config.yaml
d_model: 256
activation: "gelu"
norm_eps: 1e-05
positions: "rope"
attn_scale: 0.125
tie_embeddings: false
init_std_qkv: 0.04
init_std_up: 0.04
beta1: 0.93
seq_len: 256
dataset: "wikipedia_en"
MLP neurons of a small language model. Each row is named by its layer, matrix (down: output weights) and neuron, and shows model dimensions 48-239. Each number is 500 + 40 x the weight over its row's rms, rounded and kept within 0 to 999. Numbers have three digits each.
Before each neuron's rows, "fires before" lists the tokens most often just after its 100 highest values on Wikipedia text that the model never trained on.

fires before: "of ", "an ", "in ", "to ", "for ", "on "
L2.down433:526509505527551460544430527474569553514529515512568494580482485487494547408545547459529433496542473514461489489519484468513463571497455497522479494472559522569523388480505520523510572484490554524574421530503477423495536471518565519511523492498473543496513477498472524494496542573496500491400536559516511518517511530543521494489580504483502494434532441524525458524514450503535553522548502469415451465509539510449521469529475573455515517447495447449535559488510476492489536456503521490483515551499441465469552399521513425406510424466424475450493522564407452480495532490562457488

fires before: "- ", "\n"
L3.down724:420458495537476478488555419460465534454462535474447505540432523448432504489409514455478490494469478537529473474531497541455605450508488473517507486531501437481463469542532462418456544528498472485527471534523494528476511468469502530457517478464529498466460482552537544542475420422484521596511525511506503466464406470486515555550468538472528489470573521528505527504510501503484446523527480495507500507475496523494495470539454523473572526507490509518486584585567414550471495446517438519553517501506600493551457427518478513508479551509477468514468571525477508401451553516519678550

fires before: "national ", "n", "ac", "ist", "ball ", "i"
L3.down696:440496514453520505485450455516552540517478499491570512516523522477476433501481519459496472527560455474517518511490476440488527511501483521555552547514504539471496506488556499452512506470467463470583535534479531484464428507447509485479480533459526516532466509555519544541540447463472502507502501474506505442563510493465521506493515575495467456533397559509558510508548511448512490478504517491445469426451509495451510478519511497484608491480475515438485542463555443473433445466519449475552532524479494424469472537525510474513487570522460481522513508508477470459470520519495779494

fires before: ", ", ". ", "–", "th ", ".", "2"
L3.down775:467535523445511535476495546521485474453514415504530559572469420556482428581494443489502528549485451497498464451556539505529458492482509463465544482542566528478500487591546508453539468474498437492523478450595488531492506504484496510565534517513551462512504545511438509479521557493497509502525526537456549500570533492515432494527471512488486487499452539501441510499540541435482447581503505518505420447530529448488538531551512472516503530498529461525457436496476498504527439463532521551512502458399482505545456437491464554531476500443580472495480573469467511469541563528515720437

fires before: "for", "y ", ", ", ": ", ". ", "i "
L6.down737:548511522464463545504519488526501569472555581489527544564535534474474483509492506454542438511504514498460511497544476521444469529526539466477509478360550532476505480506495523480489526519414564548498525553539437445454441549513521412434588552478426470463546491521434464496504535513460487549514460532489472503568470451546492498503524501532499449535453453488507546573491509519527530547480560486448442513484537473440445485512511517453483523534557537472471498501514457516471518525541546453521517512525443425496525478448494510477452521497387562470595419542462535456595512503488632486

fires before: "\n", "art", "end", "em", "\n\n"
L3.down200:537503486535525494508446455489444550495568416485490518454485444469412587516486513416528502528466518481432479467513406521499554489473527501583543424494510457517514446530501502495492527482526498501581496507530565526485563416511391461458427567535437477478552455556535509446493485510547504430462560462443517541492487485533498533458384527497552511484517510501553465510488480512498494474494513516507439514507436459446435467478520509467609525455508532532509507522449584469556458463470486463522525439537499527516552515509464505482527458528465542459549531473521511449509500565539517524

fires before: "\n", "\n\n"
L2.down153:595540537451492435501507498454514547463411530538558529499531450448468522507514458478528498431503531537563488500517489530529587480540454438521495529483510538526524525563477502479547560527497535527466492555462576487513484478491467507458415419465522549585509523496463487511543517452404520498403517571490428547477580496503366530439486515485507586482509451544430471411468501506492558466442492463535539474488525505509426507541520467482563477516525535501484528545460493515489540503501583492543414521463513455467486475520500476481526430566533463570544504519519586506546513546482492506

fires before: "that ", "to ", "th", "it ", "tim"
L12.down936:522530527552446508439462520463464516519455502448545527514500494510493524468542474525548472510507551489443572467459484519533518539453479508515561482506532541538514547493496670525528497542455461474481490513494467494488542502495551518504617485534506552483487393490459515515477505530531453500528505436508468491505557511473537500544528540469490532492503540540516479473455437531509467507532542527474499577502509450462514547512477530445511451561398429507523487490538456559466423511505488447459490541503502494521517471482528451506548495497466456533519427527576555507521482504492605492

fires before: "tic", "ed ", "b", "p", "m", "mar"
L3.down591:527506473465471475557544531490503434561427574538542483516476523446534510431506496543580452467551466524518502460490557501492482521488481483479512549479400501513433487496487492542523477551504482573528530433501591482500518528473530506513473466546425432574474498503497538502452433564545516525550520506469507519531446456484510514509511494541545458506549500501556548510477543451495443513505554464523478492477514477482507577459474541502583483560501472530442536477557498477527455506483412495487512456442516513556507484507518440551459486490514503492536485551488528456541536552489331469

fires before: "f", "ed ", "d", "st", "d ", " "
L3.down782:456492446473509445543453461557530569514524524399475519462477589535456479486534491549521435494516546513455537388478457525569531580457514467575438450489457533525576447506458461477482505469560531511527515497534535492504489506419521515526418532540515498513519507457529457522577483468525502469478544464473514471479524547475498555521472465469502479502493544492486509481502503497459490483501521463517499546516460495483450451500460469526477506547558481491510428453524520526513553493477528507573500574497514481487421547588495525497466500423537491534499422452447527517557500570499488486

fires before: "\n\n", "3"
L2.down542:505514448486502445506486445520480524503467454471472434529454452493571481445496481515506472447448522455504490452458481473517481531535540552525527501456496519608504476553420469479495492547521523528463417451509479497525604557424382524499484544500528463509500453482515473504527461454489492481457491575479452495537549451485497443543546487426485482504476489558544505475522521475518453622564470541482487455533544497514473505562545554527499448547526514491600609482465549462482488491510408501510548531523478470466435524461461546523511452490476495504478463571461598534515467515512542534

fires before: "s ", "es ", "ing ", ", ", "ed "
L6.down892:457453491536484475479555521481414515483452528533499496550455505463480525491447479508511495536456586462531536586455480479487434496549503504534504588444535479453454548554504477444555459540475526485557558443557447521490475526476478501467543410541493516493405446505527481551529508540497534488474491500477519454553468453513519524486561473494491551500550437435435533481555528534570447508532475482515500564475531544540473483536508475476548490531502513497468642626504524440419475538478422501482488520510494448477561529460452424471523416434558541475528523484445530466515463567498579542

fires before: "\n", "\n\n"
L3.down891:516507551465484459510482430553500502529470467550529560579484495334532511502498479476523513494508524484455573466537527555537562499485497473510498455541515492450435430498534537467479503510571519503523458520414481493448572508490428443459469568482481482491492428441497421496532506542507429462501456499536512416501488483521378518463507456404533510543515524478552448570475550479456580491537529469408471512497550465455453480498497512498557517535467524500536572515470412471499483488523495513466502515459510533464504429480509519520554564556478507487501483494490507478467466501542522537

fires before: "\n", "\n\n"
L7.down677:405480536528506518540507533490541503533466501451465492499508520464511469551489451512451437500499480504535529524459499454495572530512452535492566574473559463553497433495487525517498474465532574469516546493452455466510541490454456430510472501473418514538551501494513515463479497529442510528472518558525510482451461553496489521465470509501450607469499478463528537499476424493578534472379508432519570500477554524513516492496493443532521466515611512486447474417508518477536544460517537461574540569526457461446440473517446506526517481525552475535465465501548534404541481493519561587

fires before: "sid", "vi", "mi", "f", "-", "v"
L2.down900:568561459470464476514451439480531547485485512513505490490462532533512547478510551451485524436475478474520500526459394520520465509464519517539487516518509478449484607482530489494510483484499472473544468518509393490486455444486442502549529455518481509546476502500540513453464565559436521515433512540466485491589512484502492465512504481515540515488505544513582455500555496502511476510483470548583512462490538478432533416571454509443467517548469487530520457479514492493456437457561457416492497530577591484473581485521483501423552534491447544509472471472465410479514550440588565546

fires before: "c", "m ", "man", "est", "ce ", "m"
L2.down678:514532547446486460465494473521521466483556518532488510527480477524631454432452476467511441499621488489470557494509479529512498508486478466583495514468493489547473490458540540564528526528506569466432483449476470527527487552519496523401475457595504512538469542551490473526543473513459472509584523541455491491557495477513494494474500461514486529469459504514513531496524421483588553478563501506524488477556471473534501488476528475527486594442465532482448506494524543502417508506500516491549474500423558460489571466470481508513487434513405523568526481583431497419544529501496538528

fires before: "ment ", "ed ", "ment", "e", "t", "or "
L7.down192:432492493513537512494530486539520495449580507473470509461459580491555469469506489533531418481558418508510508468486497482587463429487552548509531401508527476458468524496526420534526528450552519506537542509486480527468467455528568550463488546523563492510475535503495534499520445470482471418497471488497555480501443477506450494435496425563495493492463464427570583559535481527511449454517455473473489454482486510528453533496485514403501474509446484532510602482505524562492513471459448485512478526478508554532549519485431443579551521500436506512534516520528576508529520499480658468

fires before: "\n\n", "000 ", "\n"
L13.down580:547515590499500415590449463520488555559476492484531533468555409461501477476558459436507456506558492474486547496513433533524524519445486512558489536532555538550459598443432465549484499526538467538507447463496507557537495516479459520527479491540433448443432469484483532523575512491521522469487500459479566493492509475468492509464572446415564507517483497501462488481538484562471486469519502506481510466535518406608471563531441521519476540427510444452532565531399442455522511489577515546528428495486526532455413491467422470495522561460493468540485482526511539504549461531523452561

fires before: "ec", "est", "t ", "m ", "z ", "d "
L13.down166:542511579456521493469478456544527454500541555521454507528511519517504545457479497481514523495575472544383549563491489537434529520472500496531563413472528541539471523500468460441552504449506600511536472549489484477560574481521517497457540473439548429495548539421492459440525458513492449463536562548492489459464536500460550494507474497531536425494500467517599402527585494485528512476527484474474423532453474446483457477495497552515505456497479510497488476463488560465494487506581525492454537496489446528464595474461600509503517496512403488481478554524462511466464553493450548490

fires before: "d", "al ", "el", "or ", "ain", "or"
L10.down113:503539473465499495449451589414502459530435500554474497514510474465472581446539552444489526475460497518430597480459551504513503580505504540532446466515489534478465483448548466530546520471531542532483500517471519518448512495546466544454454468535540514572554478516521571515493501514492487511468467492559543386502557487528463519515454479458584528534473512543601481596569473502486429463532463415518487500529491534556497543497491463469521495541496536497508504403551449480530493421524545538475494543492495426516461554469469549445477526458519489451453488483478494463463424491517566543

fires before: ", ", ". ", "\" ", "s"
L12.down795:476513552517505478457554470485460502557438506546491458502472515521500552541506513539534483541504536522536462480541499521430471479454533575500490449511506536495543513501566544494533443468490549543507537493443498570476599509534478476521551507506471502508600483556526467513526521498442475589497586504472483479490515527464476456464574442540504508553442468502587533541493494515471422472462500535476405509480549476452496484414481478482505567495520524504484438560512478499466543539559508493458438475443474457509645495502499559458458482537495450458562484561485484534467527557526633473

fires before: "y", "y ", "em", "t ", "ical "
L3.down873:512507462514494514480483461558533543565443466447486533532498539507544514591563501481462505415498518486498540434539413541538505500470539474575505461555496451446529520492486472556561487535474540495485576513486506444507552442538424550506515479461510538497459501548489477571449453481481530520514473515444533542494513499533508507456557491565479510454453536560552540490543482421453443490441488478501486457532540521525462518469475492492549470512527424549443464527499503532514504461493513508499442527507535524528520515537521494448471475484458532461514450457516480473432485424494653584

fires before: ", ", ". ", "\n", ".", "e "
L7.down667:504430468462483482532537485510501541494491538456442447476419528513556495608484495469457521516487448597527495463546528537507480469416521531528486492512530475488488518474464522511487460453490464511436528519545457531500402558514521495494544526457481534543529468509378502531547509477473534521503474509558501433505493473520416538467556538466418460566510501477506560474489482524460605494521407480442464488510511472479604460484481468498461493542506498555524462534621494478475502564564529518496521570515432477462488470507497579482480517502487542498561511530436484484496513483471570518

fires before: "d ", "d", ": ", "ed ", "2"
L12.down419:473452510483575515568451464518488463490482495464475523559454569591494506505605519463495494545505487544494491499460415522524529450451526500489449517492451497583510453501519509440510489571500544516539435513482462530536451582514510414488576533531440449437521526479544554517512543450497535491518496499430518501547490475416439522417462500487514424546439510502543509462537508579499454435503430421561576487564520516486473464518541459483472472500494503522495531467418525506513529527539471482473578482543463446451522531544475508525554516493512546467471485517522493510509453596522470500

fires before: "ment ", "ed ", "tion ", "ic", "tor ", "tor"
L3.down461:484492512475532497477498449471511443463554413473478563490489562483468474508457555481536517468544423473502488562512516552518589475510459475460453583482440446445512480497511504584532523500505561477486553548475457476545502532500435533490527542464474443491462494538536548466518492483362441501508501538399555499559560528473504517452533453512489487498480497528570533479510440434490421532461511452487560448510513483491465487527549569433474503531539469477522557531534523447495463559488419436496481486537563548566491565541489456505516464472470579471496441398533460488447507445526583446

fires before: "es", "e", "e ", "es ", ".", "b"
L10.down317:502495544454485455504561476525491565487543540554591506497494542478432452505480502494507505511396518497453530477491600508454493542496502491578490508551565477471505523513540545559552487479465436458481482512574502474544441424503517509518432510457507479429517534476470506482487459529516521545422445461497478499555543538521490607476465493506492401540505518423552496544463479566548579478413533485480585476506469505521553454483418496470510539525496591533514504553499406591474487482527511476493521473479470467479502538444539452515489444540446482474466457470524537491524504507517549462

fires before: ": ", "or ", "or", "tion", "s", "ed "
L12.down1013:512484487541490451460497530549490461504524521549542540528484403471468486447490507460507529483453492496493573499506556451504498454567531494542510518516492545514542514451478553544459472494507457503506429476503490477472484489486569418504508483464474502510538576460494514444453499478546512435496492523585511485539429539508467501511475508548511488483543515515601488541527459482543425529494480577458507483511507502555515530528479546515505444475554541523565477463520471486505518440472429523479449485467434538427589423530489482472436525558545443467472517496524458486474471463536455551

fires before: "or", "org", "tion ", "ed ", "ing "
L2.down787:508410447550537555522450482540518463536495492511531606499523461479508486530497535500453513555540461466468439486445530547489467564537492490533470445450541503539462559458527479507538512493572455571483497495578460522526518500508471509582491463516502482505459547396408472457525449513511477481458458430516483380571487533543467603443524484482471512515549515503535549556561468550555497487486471490481466445491553420525468498577494503513517534538548494478502434499512483535437508531466500462536549457520456450510559494494500501505506597458517449462506511512535485548488453523482378501

fires before: "u", "on", "ed ", "on ", "er", "er "
L3.down499:484504504524492513453506479497452470539474478629461502469521437433525454528447503498557511446492511574539478440505480464487538522493516509537509553528495441509482553514487528452538478494474501432426444482546543450470530540542514547567462464490436484525498513528475528496599531456435510523603542552499500507508536528519516507542509533423470497554487472504484447501521552490419498538517483516492446515551479573499524540536508567505515475526594514556439534448483501575605472478548492497436494543491471480476491499429478448526496514546469524525526455479508392517490463505526589454

fires before: "of ", "ing ", "est ", "in ", "ast "
L12.down336:482463499510482431529481506521536540534526470481577448447484498470581512511394486464503535463522488427460519444421430481543499578488552521536517447489531525523499439547505509462568465542561540465433415481528445517498503511584571466540476486515493483532530511482523455567521516483506506491421577465521570490444554520513443441479458602432474533491520473518466483474477470526501508538496500518487485495480586423527555522498470487476530507520524495559486479519514473415493521471457509438495424464484510505518513488532512460532518502529446473459538477499482427509503520509444390537

fires before: "sid", "vi", "mi", "-", "f", "v"
L3.down994:491531461497475448514488507497484539518547481444531453480513490536419500524588525582610619501473516485518502504479490444581431560455452515516518525514452567544457526498520539419457586507502472523526535516522490472478475500495462477533463477491501457434500547484493460482484536539471473514455507400441496443504511504552506458556547482443521492520493459572486527426541507482565492514451498423463450512471595547504544512531479436533583509490516534473460435458587479467482412478539521425461473471538475457479499518501486485501480464471517503501482526435501512475504596480541496484

fires before: "- ", "ated "
L2.down608:460533440573496566522531453520530496466545543524458604553498497501552444487485432486493519489465491487520420513422460475523529491545457433484479493492470474517492500489513567435562457514548407440553427533527464534483518479433465524492525523514525524473465486542438470504487494476455493622478505457518550493543478472569448552529508454581499517526489495454458451439482561533496547511495493505486531491484433475500501538562462466461516471522467477485502534520505517471505459455548485481536399521513527527500440495517450497547540464564540453553448510487537526499512541491508649488

fires before: "that ", "to ", "the ", "it "
L13.down821:563515508544441505508486488525526571524501530477508603501484494554489507496540539515458515519408511495461465448517509451510483570458464511515615411527597493486577489574476549500525514492511431461544451440512426490519472465536466525463575525516464581541517468459479474533443474529527503491515488412444552497516525479505568487457528507439537474537476525539465478472482520487493539503517498494457528569508520573489487492547490501447429545505519567437432453544523457469483520458526477502574500517412533547500541466478563423540511523538480491476527440545490443515470480462454565499

fires before: "\n\n", "or", "ed ", "et "
L2.down744:514508540396587521564452481430496535537544452519510492476511524499438483525527494515475475534599501477547478542496514502510532524476501547482497408510477555489538559544473488582494476482469538457520453397498431480504506494516453486457545464513439499507483442567502500471567537444499540409507540483517489491515488477463561439416501523526586498543488424526529580502519513568476507606465538482457512547501533482493467556493513554490501546480525566548526548534450523455509568541555528524515539448538522470485440526435538458488498456577518539488435487468505482458531452526530483430

fires before: "i", "ist", "or", "ing ", "er", "or "
L3.down65:461509468496533496605545533523487515490477510523581554495445408565515481488480447550491500524506482581492466531430478506583519493503551497526530522573476493484460481397540429527493557545496495524528483542494534525458509503463479477479577482518590528521472441546464545544482490481470475433515490452567495519512550484464488525503485464528426487473513452482502491503529517475525516535532519486494495502525439483553473576487493514479521460433426537493558525412547503411455408462534490565506491498435540540521570521514547425526546441554519487559481470494480487448568458523509398540

fires before: "as ", "on ", "in ", "for "
L2.down956:428477491514506584479485406455501496477484538418440481514492509463528557439527523538387470530553490450518507505523462540543466453502586483508509502508494453519520512462466549464496566480491475473539466559514470514389463483552509495555536556463517526552512477521536532526561485509502491540535472539512472476481444446470597538479510538472553457411571479588480520511495450423458542536512463544503517491470523555491483502504594515556391483539517523499487452541508512455471507558551497488522535541519529504451511465514460514445552488550502541463492441444513474511445504471494413531

fires before: ", ", "er", "ed ", "s", ") "
L7.down880:566554494485583501456499450501488458473480505467483576476503490541457477510480460510519512486432501487518575421493553487504469532520515418552494466500527502624515519553516473518495466572511482470515489514504496435495536486550506535513455495474481527465535459511516493551464517445510440468548482433488562422525456489534515591493540466538460541522619542417541492492538516493495545460531433531467538500418463464539502527501465446532498437485456405472479443579538458466533456492447497518499477534453477496414458506531557459493516544493474494497478533503502552482444548519555505507

fires before: "\n", "\n\n"
L3.down533:474563485482441470572472524507515592520510501497449487556535522430503546476510412459468568492498511511531580461549509456600523580496493494521561487490526522485541455487489519586542589489513551570491536485472411495486472466495406495452432476471515529559487500567474542483497499496521534525437527512447463592475487480569463485516529435459422522454498471493486498493488438496520449467519551435488501481536490438441470555473473495440511516493585522479502483519470492474461442524521479461497528564505482569508444467479525488524563522489504564605524469527488497447480500537482641588

fires before: "y ", "y", "ic", "ation "
L10.down542:526627569508506515490545531433469543504458456571458466516437542465544427465557520497492528496559527516513502497473476542441474439527506555576541505468460498411613528431567494513535536479467489471491489500496475544493513414592451472463504524433543539445530532477547469551502434508478498476521466498439484534521495464537510494498508499522493509469551514541518474469491569531386500501442543549546591588492501462571467433484484446472480560464507460503528435453456567497481517430495450475469520505478531495532554454485525500485527474420522510528480444478536546461508444542442530453

fires before: "tic", "b", "te ", "p", "le "
L2.down341:448488493460507463535527473536492443529452523566515543529482443482534460461418498472485425459446451550512522491544527513574558545488493510471493543510519571492541534514506501480508501460497540530444516511476471474538474488471444496451466474475440452543466492502543522544517535510533476477583498523527491565525455510531457465399497508479529523431546486508545562515524438490475485495481520615500552500433467451559567484512624492519525546474563556508474488544506565513421440585455463515487461475520514509462518516508520533488452500531469489524580495463534468530502566501506338525

fires before: "\n\n", "ac"
L10.down974:510541439468464474518495476520539490562496481523488507563526493558426373440516533490512476469537470434501505457474520519475466444472536564514464498525561489522430505477523463458515498519505441474516483496489548537548483464435485486463474448469493584436411570546449501455478477466462588550473561513485530484514494517452524524501550451589435468506473520508455546436579487496547459525499517514505511508425467527585563506488502489524505533507447549471511458511525533510511560450444596518497474516491475493475455541467493466578445588507485551548507525421503478524521511537517579548

fires before: "k ", "op", "k", "c", "ated ", "ce"
L2.down53:482458473474518494544498503489547545541543465502522485647470475511477383537469473526507508469594529441456531494443524502564431475568490568496528541580485531470501540496446514459496535498520498426447472495473459505505504507496544442464449445508437533448523483550440528479468518459482584470532503478479517546494500524542504517531523448450485504516471479475567568522430501502570601479497493438529458505496564569438497494507517473534599462563523503469498507553539444494473468538523477498485487453548442574434498558500535448472505507540482488475506466569558521483496482550487508492

fires before: "e ", "es ", "al ", "ce ", "e", "es"
L12.down659:457508572517519436502476458505495480494490500542551514542547479525480464470442504491477467505452519532480519509486457444450502495487493505553496543487613524492505489494536474491548502449523577506577475493497491515535503439527454525475441466425434485473508537469474531469496472475426469508586477543616519529567482496491564444495443527563363453453453551516511444471429455455476526423473532466484504539500545446518544530514453453475520494513497516597440505555515453503491561424502568520541530489521540570457465488476506544479505537462474520581428524433545534539479558552484489552

fires before: "d", " ", "ine ", "o", "ap", "er"
L6.down93:465466518455529541536474581553528478493552503472513514439524503536487525519499491508471415507562437577526481493490463527521509452510491518530507505487453582559494432437572432503490515495614443536553483584479492493507557561531467547542554519545453425460469509510519477526541518460538492505406528497538504482533516523455483446499548528403475530428501543448531512516496574538487448535512537476499489477525485438494497494497481504471488498512490520486520521457468504505550586487488515528428481550555449470440528526535485524554506528458589478380448382542461446555560479525484551427

fires before: "| ", "was ", "a ", "is ", "an "
L3.down670:481450537457483475459505510479528479498543502448535442437456469460474509537498513518497396513460496543507562471470541494474532494508556566571554538515457466510516616482463471481518527453506483497472475454504450509477534509515464502509497487578525476504541439487535523457498496502509507490508498528496458444544479487457532482482487530566509485499487504481490472476487450466531538506498585466453534496532537579488555485505543561406546452584432553503475508394543459454533461457500422584537522507517497568477470484529497544480568456452455472531529501537553521465431575471499688469

fires before: "\n", "\n\n"
L7.down269:466525565489553460413462414439541546481504492499527561499489500476479584481529469515486460481517508535528448529545529525535481471466520506499440488431462531493511508487479582501501540556478554526580492481502474484526461549481439471514435501561500545460476502535521472449435496486468491573417553485539418523481518478502447450522520459503591540492440487442438440541546554545457502522433475531497481545529468446554488552505534556499516575454568498463477523461560476486549433520532531473459477560466444508464458492556477442539544443569560490590503483533524453481532494520563526550

fires before: "\n", "\n\n", ".", " "
L2.down938:509524477478512488504530497471518492494609519466468545460510489499480458562461430478504547416483503503498450584497551449461453527509505543518421520458518513505431526511451453529574456474545487516549462455575463522495477495527422581536516453461514517458480511471505494482485543562450516489478466461553384508492547503490531491544536503465539496565520509440518496453578472494510556477524559595539492556515506495476495476514501476568464488488526510436551587554572468477576498512495474527513505545463442469511435472508537553564465508485551507483460471485499500486491507489499452512

fires before: "n", "m ", "c", "man"
L2.down458:451490515498448485509500475506495448446522506518488492533484452529506513494494494505459501469471515504484495526558543551536459496476513494540480512524477558562510512577494546449482448486505559524477562485497443460506543513453424500455459447524518519568545523523475450463477542499468487489426493416461544556458552488508549521461466477540471564442466496529463482581484491527571514442437548427599463519514479489532509506442489542563520511437565540469451441444492525487514455585492538487530474486548529535419488496541534490535441479502508483465422557538495565471524488508532592469

fires before: "d", "\n", "\n\n", "w", "in ", "of "
L2.down677:476458509503516462474507491470518501480481501536543579473446532538523540521495476452437450456542506456548528510497508516478499434550541484442470438499504576512549518431504454520468548525526566573529540451447480527522464499509448478494430559561485528479450522494470518433517442474520492522505445518536534522517475558521520421471421446433527577458458493500456486501494495473445572510534508551511495491481531505527478541499580543411515490488385484491487571470547526501471481517433477471472451515396530507514466498579524495483517542584448467538477594472504514548472567511481613512

fires before: "\n", "\n\n", "3", "5", "4", "7"
L7.down829:434507526501502500523494503479413528512522519498491506489493513539496485494496533475513465503554536521523529523488515546494469511500510506476538532510482525510496532514511520501468539517504533486516512468518493521523501490467443530509510468559471532471476530520459532510495509429476492499450490508424559500530502504443462498520462525504446506488462512499497477503522479497473511547477526444564449484487487546512519506525486468506485503462521554516418460482489542458550481487502475461468543507547424462488469511502517538494478504507500524467507462459543505441551553539509901450

fires before: "as ", "a ", "by ", "in "
L13.down747:503521506490426519436457551479554434477440500472514512590481580449505550529439487543414490428558495512522523485458550404433474469461564506441488532460439504478482555490460487558505505490411493478451494559511562527477482539527512448506504557473454550486455513518514431499472505458519438515537466526462473524525471474495521525556473484526499487498592465506564511570521548487443520527548611480522493534490525520500515455402552517503476524540484529510527491591507471494503538527511424508504473572504498535495475520444487538533564524436509529534526509549481424588466495454461479581

fires before: ", ", ". ", "ly ", "-", ".", "s "
L10.down331:406458454483482489508515524481482498542472557512528512494437505567480585500477500468471479530460497505515440567604536489550454452495499512564558493469504524508529518486481518509455450440456490433516537445473495519429482484517486442558535492486623492533532458544434524501469511496490484538509491500433457526551473498533536504488570501444520498499449484426493514497470539555471424510507533483518523498557511553497501538451448530477553542488514492464580468516493540480567447450451515501456515528482529514448523514401541420493514444489501516586520507434462504541483516516512593479

fires before: "\n", "\n\n"
L8.down313:518529505522506443474480517533412525430524485489504522494487526463520458493610571505518498514511548482476511437555480489486485508427459532575497461481558536467510542538516517471502508518506529498529496461485493547465601521491396481428514522451498478477475455462487581424476564482454467548455445460540525418490436496463504506544461496507495531470386540513499420513539482452511504505564490522514455484573459549487520459520536502512494493465469490546577547528540582484519471560508483542506506552556427493496473436556450548497512525454603463449440537460470531450499476547514596488

fires before: "e", "es ", "e ", "es", "ing ", "ed "
L13.down86:453521431440504542469480477509479488473543525533538543467496558494421518561544483546540513540552540518435527476511464470514467532422429522546545515489519516513400493493503513482497527450589486496443523535558499488513523488505466506508552473499496479526507484479399489447517482546551486505518526439512531483527509458474504464502514469571493538569456510500510508403519410540496485508355462551513417520443444402486389491462505482421503476503538486554522486497563547506503534506464562473498469513495486513502509481472576551529511492485518538502524512472469542526525528485549726555

fires before: "sid", "v", "vi", "f", "b", "-"
L2.down271:554528484570494475512497486481496534604598460478455471495544461456449476462528493433559513492523486445461513501516491450578452571472473508500451536428456536492501530531506567512494524451523523482465468531473482487457506490552549476541463561484435509569476461501430466476571504501495535538476501546503516504438532503524545393460603540454497460558471518497527481489527517481447546440484518527450558492494494449530498483519458489516498539448514515480564488451501551505506518477450438515477438600556447461471480480498484496505533483524456479563564511482526473381491501444568580495

fires before: "m ", "e ", "d ", "est", "c", "e"
L13.down330:491547550452458498577477551408508434527482533492473475507500488567418500472472500569536411411516560571456505465474510503455444478535419521458547487579489498504474487480517521497502460530475551489549518503468479525483541491537489500495486521457549543447509525510539500492574516502518456483470512450465509505460509481507469482495530489453535509484446536436527554527566413466554473449506484520432520452542499462502437518499481566503563494449619540540429473504597529409451515441491552517477561555502542532463559571456446450518533506502425476523445542454538517456505508556439584467

fires before: "on ", "on", "v", "ond ", "b", "."
L2.down414:470521510469461432479508499542484513528471538512489509515516481518569549404536469495481419481452509516505537450502491531452514534479533533547557455473496500507567601586519507463508522485493515510468449496465545455563459466548446566529519551463487466555498518539528530521568539476488551534535472513472473460497451515542427526549545541525436511426487482423499472450486524479506510480513489461501392485454532533487522556543506508501495453541450545537521523455434456538537479572485386492569413519488481449506437505431523519522525491451457502494476518476476470546407554441455608483

fires before: "ing ", "ce", "c", "man", "ce ", "k"
L2.down745:512506476517470385573482502481498510495459483549530502600516459458433428500482553586516492513575518467493487532472484481491508488445479498498457494505564546499484494494513547516541438470503495542494506512509499476571481539454509535510500388478572481447512552499427495467492497430474493480522568475452554493515442514470525506440485565487431442472502482548485530516492468473547502514433502450492509429547446530539530508474524496497575524487462456469503483481512492508511464586505552577548496517505572499522636489541504501542480504603441514487567512568457500511550533492486443469

fires before: "\n", "\n\n"
L3.down1022:505554570575482460526496479486499536383436495521562519488498560517523488516508521485518572527569542531490522425476485503498517498500560502479517502561494477584513575420465437478493531491512511550581565568459464512505479471462423486461525512486529498478475502511514494427498524510477557511487537485469388513460465555442507533485478499508466464501464559474491474499524471481581495502488477523449468490518483540507450489479494592531503471512502537420493552425435535517496469527508529439528521484537561451483485533463462489545422565487547534535492482488515484418560450555549608511